Weights of a small GPT-style language model, trained from scratch on English Wikipedia.
Architecture: rotary positions, attention and MLP in parallel.
MLP neurons of a small language model. Each row is named by its layer, matrix (gate and up: input weights) and neuron, and shows model dimensions 0-95. Each number is 128 + 24 x the weight over its row's rms, rounded and kept within 0 to 255. Numbers have three digits each. A neuron's up and down rows have the sign that makes its largest values positive.
After each neuron's rows, "fires on" lists the tokens most often at its 100 highest values on Wikipedia text that the model never trained on.

L2.gate319:139131129117109100111123088163103143139137118109126120119144112139123184124165121099153130133121123109121111109095134123128169121140090133141128116109125162107135128134107124098117142132126089145152115106144128141155116124110089147103134112112139108151123103115144114118132111135165166157
L2.up319:154142160141131098128092123101123142121087149151108133126130078135100120130139187164119132158095136114125128156106104113108167079103152121160131146150148136114130130121111170155156088086095119170131136134145127124125128087176121151155132105120131090124113116136092112133104144146156136122
fires on: "he", "ort", " he", "che", " she"

L2.gate305:133131126132130106113084114133123132173163101103141167131137163121130129152109154141094121124139145116086168130154111162169121206164102122115172090152120110128141162152154156102131129125115157133097126131115103111153150109130090113095125107134151133092142075136158099134150090150159138056
L2.up305:167112146123117115138080151104155107174151104106147080149122110125171156125132146136131138166113127129080127140146123131148155134146127131134115129124121086114138172132112108186085131104084124145127122131109125145134143121127091113138136138203141112090120114135121132100184092155120156151
fires on: ".", "-", "and", "K", "r"

L2.gate29:146116151127138169105115112111102132127109143127102168150095147105106133152148131128106126109105116137108108090143144101134146109123160120049160167130077151115153128104124143148194113129118119126057154116131158130118131139130141111135114155118130132122141105159147121131132156100143167121
L2.up29:106110130156127081121126109103096160158108118123134111187124139162107085156123132151107127149093136184085099141150124094158121148127069166131109125168133125104106107142129123123120149173131156088136162141164114174118158153135101156093164133137162142138113125106153133140130136113098087105
fires on: "and", " but", "el", "as", "ow", "ven"

L2.gate620:188128164084127109128111120102111108121071152097098136120112122110125125137103119132105113184128126145131126136116104112131091138094112105167135119092109089147106123180093102146089137132105125120153173101154138136109122093133123114119138146135119130068141075134150128109104158103114177113
L2.up620:146179092146106116072150181116122134080141086138118089111156142090112159136102093168047139094160123112110116147106142108160127145103109139120140114159100137102136116146129119142139130100149169118114091143110130118113180131136104119111104113159165161130147140125158139108176120150093098155
fires on: "en", "ep", "ong", "and", "erm"

L2.gate258:104126147130162129170136135199117132135131117151060092140134129139161150141125137100118163127123103133129105097098125123159097153122117134126158146174184175137142163126136157133132152149164131065113091154139113156118151140132088145084102172099119081138098150131144144097146087123115149099
L2.up258:107099112152158115111144073122123101118145136111121169171113082138176143121129113153116109151127133159119117115148147102149116169155086102130173125127146151127125154092130143129128126129165164090102131146150113176139110110154158128060109156129157088129114158142119157114112134169078158142
fires on: "x", "y", "l", "le", "v", "ance"

L2.gate302:146139164133127124128097118101116131132084092166156115147072147069145141112110151122099160147133125096132088189145151102108091083119158128152167119156171093151132100146117093115112136161156101114129085174124123105148106129156094095141103138103146095130103134166148104166105160123160139142
L2.up302:083122099162154117167134108116145133141135149169103179091089100136139119110112166117099118136116108133139138156121120092130122155117069136134138147122133155160087148110114116143141143125166143114126097166115125075155176162131164127178141111075105107136095128158107159126160082127138143113
fires on: "ic", "and", "ce", " a"

L2.gate640:095110162122163101125131095151115074107117118112163076129096148131117128109129140121070136106104192115104124155109145124092178154155111159140125144134126165163129102131096118106152152162119143124084101141170099116146114144124124126123171106149141172126174132109086118144131130143139131086
L2.up640:122112157090129130107138107145131118171155090107120093102165142160131163152092155106108087110128172158130101104165109153113105135143134142118091116158061140113135112137097124088151158125132076121106093116114130095074130183147165106173137143152120154132107157151142106160148115154127138129
fires on: "it", "ell", "r", "red", "op", "er"

L2.gate651:120146116153129143132151100137156168117156106128126116114131152100109147128121153128140151119104142167124136110126098107116138124152122137146104151157141132119142142131131131188141145117132105138099118142140148140156121109114113151082123139114123136163123126108091124201127110108160115137
L2.up651:099130158102151122121096165162117157144105120151134107113153084170103151169093124117110129091135132122140124145117150100179112167081144112142112080181133130132117141162131101147170122104082122141112110102088129143159118086122095151119118135161106108098085131133151143095127150119111134158
fires on: "in", "ly", " \"", "x", ":", "ut"

L2.gate493:134120133150120145129158184131136108131087106122125144153093104090138132149132140132155130128178114148129110114117161095178139153126146113088128145090142140099095105154111171145128193172137128139124146152153105094108128195164105111146100093119097112142139152086124115114154139135128128121
L2.up493:153144097170099109140102127143107128180121096063137115127153132135132142107123116171106173101092129158115134164108131111161121079114137146140140127124143124154132127123107189131155155116140162075118110137101140151095136157102136144131099124150116144103102140133117118140168134130144107107
fires on: "and", "el", "iss", "d", "erm", "il"

L2.gate138:154156100121137121136157118120055129145150151162137128150178115136140149143126140167104159119137127158121116094130115104129134128117137132133077097125111107082150165075173133162133120135143120124122147126131157157124075127128082124109138088140164096106137166095148137107134140133154131091
L2.up138:149112129080130141121120132100080137157136124150097140109187120126138119110095128172163125065153165126127124142153101126122105135130153126149102136085138104092104144096128124118130155171096128166145094114095126140139124178122142143078134097103150065082157184117102130157125150138133114094
fires on: "ome", " al", "nd", "all", " at"

L2.gate22:102163098168138141137160109124101127147154136138160113151120121152062116106145092096158123098108140137135134137142103135127135079118149130089116137138123106129118095145113159121120133115163109176108083142162109151130141136163146133109171157112110152131124134129081133066141144132126143148
L2.up22:137133119186130127101140182132101107100144156137159117169161085188162144149162128130136127113091121097119117142134136123094129163160124145156155117075145099124145137097138126136144190105128139164107144174121129101129102116132158156049141127123136105148132176146120144096127127116137124181
fires on: "l", "o", "7", "ation", "le", "g"

L2.gate694:094135165153111097143151133161145160121129139130079111110114112117155158155168104136134094151127132146107071182080142135137176143129124083123083152118135120139172161139126136151124126131147116055160121097140140125131151112133119111172126170122126131135146109084159141152155156138136149184
L2.up694:071152125133124119089132069130115107126126116108089125119113119161158113156154078095136089147117176130142122177105145129135144138131128094086118181159150159141125162120112123127126127129145134122127115118117106109061138110162112119161126154151105109111121098130146128126132110150133168150
fires on: "l", "n", "0", "ing", "om", "ic"